Weights of a small GPT-style language model, trained from scratch on English Wikipedia.
Size: 14 layers, width 224, 4 heads of 64, MLP 896 tanh GELU, 12.4M parameters.
Training: a variant of Muon for these matrices, 283M tokens, 4316 steps.
MLP neurons of a small language model. Each row is named by its layer, matrix (up: input weights) and neuron, and shows model dimensions 32-223. Each number is 128 + 32 x the weight over its row's rms, rounded and kept within 0 to 255. Numbers have three digits each.
After each neuron's rows, "fires on" lists the tokens most often at its 100 highest values on Wikipedia text that the model never trained on.

L5.up864:129081066126119156187144095105080139124083174122122084144078206172143151140142128159183140131135145123166132071085170102168085113104111033156095142148111113140130179204133090143098116048134188082212122165045075112174089131163127122106132150132092153125089110160143113145125145100138136130201111139132139099135088090057109138072120130136179094116117144153111111118183153086085133180134127141122112134154107151147136132175116146145165145162101163136080185121121150092093152080154101146130110118104093141166153098109153110129138161135126152146093052067155175169143156136126164115
fires on: ",", ".", " result", "4", " and", "8"

L5.up505:103151126137127133134157156119081176146146182077074140148118117133105128094101113099146120143120128113079140139114130140089144051180056093112135148169152123178151102180143117070097090114157085175103132107141114036114132114094132180186128110189114143065153182152107102132116069037165120175127103124171142124111143116130101178102138108130187146128146139137126139145128190108083156148109098160052085172152100143187174133136188088104140112148155122175114081108103123135140110131173129097148095159136142101147111113089183147129184195075103133175096155120048127175130130094097098136
fires on: " Re", " re", "re", "Re"

L4.up670:078134120122088127130127143119153109153144098158125158101128111120152102117138052149141110138149135171076109150154121138073137177160138079121136109168091177057124147143149115087111172147143132054178112149170174198171075112123098106107135142157209130161181144155138134106128184160122113119121108226114085133094106159120115118074047165088144137153124159177057126063087145158150114177085130166128154104123120140119126120131130188173118156133151138094066085125087135195117136136164061135146096139077128150137133115140088127150168145137137129197160106117085142151135080094142139107
fires on: " |", " and", "c", " w", "w", "k"

L5.up464:096143051137146140101157156141084136153134102067137080139088157083115164135075148100137113121127099122120112118065137123135175128127094077125135072115160100100154160162156145113161143144092138159158102083093134106120183121079080066159099120160071125163158137182118095088116155104112145174183071119118193168186117134137099087108136143127126126170093117116143117073106126116133075206126078132129103177144110128140150142142148112179120100113124063180086129141169102157157135180117151164118069085176158166137163074124128115082104137116125116116102127121097131078151107148155127146
fires on: " re", "Re", " Re", "A"

L4.up239:212153123109164148065105108188093098126075133156168147122144121096099158077155164107081148117194121114145162028111122130111066167091097140100122131100156105173071130178146123102138132185117138160135101152144176086100073162107126115108161127121144095148130123139157115089123093139126105124117132198148141148154067131161097137083136152091149054123152117162087141115096081171002175142129179133132099106121096176091134113116158188114122097121122124114104138116193087156087185128085155152180128119080150140138157167121151099140202193139154124153133113173103128131166131095156179118
fires on: " ", "0", " park", "9", "2", "1"

L4.up7:143112104103170120152131123129140096153083179192126096154143176064118137152144111085182090158149154103128092140134151167179130110156146130087161154076141112123137135131130102132060137071126135123081152168169140129128124156048119180097128111096071149128124118177159161125214191113197113093080068136144069124085135109094109172063115102135135096129155194077146165109183106145107195096073135123188118142133085114102148160114095091184141138119084113175126118099134155080123081108116135141090122097105106118160062108043117144159095105152164100124104133086093112109130171122142167122
fires on: "th", " Th", " th", " took", "yth", "ch"

L6.up261:138108132105167101186172095137094122113180158156072125161139145094128116163113067114143142147088133135088178092118116106115083137150106095108179087113131157144109108100118079216156114149111136082197185139103130138142148123139096097086081140116116192167149168164156143187114123127176159093120124168088133101179094105120152144095154111198104074127197101131148123091075141113182112137129135165148117087131116134105075189159088170112170186159124111135113104106158189108129043168089134112097158113142129153067123169122119123135178153145134150069145095091088108175161163109088160137
fires on: "1", "9", "–", "^{", " Kar"

L10.up83:108140127139102122104175143080191130151082097168147087186127124102174203153144124118127087071159175123154129164046189140088157103162153176133141069071093109130106135106121114104084137125160140121098194132178150148032101128174072176110116158100077075131121075118111109189133109143158141152110104119095126141093128134101190091143118118181115108220108140147089094129159109072117136136079122108146135120139179160125146120113091026099186132135117108140115122171121152102148100114132180094135173146139157135161127111110136164110119065193144114078109139135172126115129168152142161098
fires on: "th", " st", "i", " th", " Di"

L10.up764:130138182171098107096171140181138121120068101130164139076086182132146108125111122114120110135177148150118129112223099117083122123077077113082092118140150152139084131127130200121096152202125100121107101127138106133126137143051116081109141084146188126151147068151086089142082158118139133133105107141163123095144111158109106117148073138110105179197191102164165115154084099221092149108107085143166119053185116190127152108128119121112153157147095182146121157121202102087132175096076152160092124169178137102115051162153186140131148072170112101151149129123157138154158128152116093122
fires on: " ", " |", " H", " of", "9"

L7.up227:191136161098136111088132183157131112117154140132146176125126159152080167111164115171233152125103106107115169151149131104145109171133130120136138097082150096103090070143116120137120079139205089116087134132164127155071118120119174123124143153058120132075220118122106110126139134129061144108119166149115116077081091117080162113125133126139107111142218119151078152103116123158159111113118110084102112141122076153093161105164159178081123109178125075117101133099115135119107130128111103117170144157084162155127183160051152115178132184173121144095108152127053122090116077182183152121
fires on: " played", "ed", " performed", " produced", " published", " conducted"

L3.up165:121146161130155117154150107137074170124175179143112171130091150128127107126087100153134133176116175129111162114122039138167148083070076113066121131126144175078120118109126149086135102123120153146138140134093123102115158171064128149104117073115134100099135172151076116131099105093184156111157129096113154099129065129096135167078087088099084160189121171095166134109140175195192155127134177112088172128147120101129108148062095106140155153093102146150125168092180148161159107109076112127130114137168093138145081116098164197160128124076111172111093176134155069119122117117149073160
fires on: " |", "are", "0", "re", " of"

L7.up421:197176127099086110151124107150099111182144146170144142100093172073146127140140137085165087165159210095107123102145120197110110103110101063100119071155120143100143117141138108161136131107126123078126142081111174176222134153132142082164078109128122170143169115110109135119122132089122100077071177172149175173133137148155116088102086126080095150112156084085099091097119137212150121134106165100127162100101185108130192120130194169133129133171161171132162134193108164158139121160110088144192130153114091126118082136157158137213083119093095152115084134114121168145148083130123077158
fires on: " a", " and", "c", "2", "p", "ac"

L7.up679:133116131091126146131102164129168060106153135149123118111104138137154142179139134085163113111172167168113106129144134147121062145130132087114068087161142141060104116185202126107170135150096147107151131157131101183162103090116122064115110079139115145174137099171085128131149134118113115172146091138129133107155077067066100138101091161144080123091157166120131061070121118152122165182108173160102172137159128086174122154121135078159121094118137111118159085118166114129092149110163094139075140189143096155131118061059188109117144164182112185153049101091138146128151093102158102140
fires on: " and", ",", "c", " or"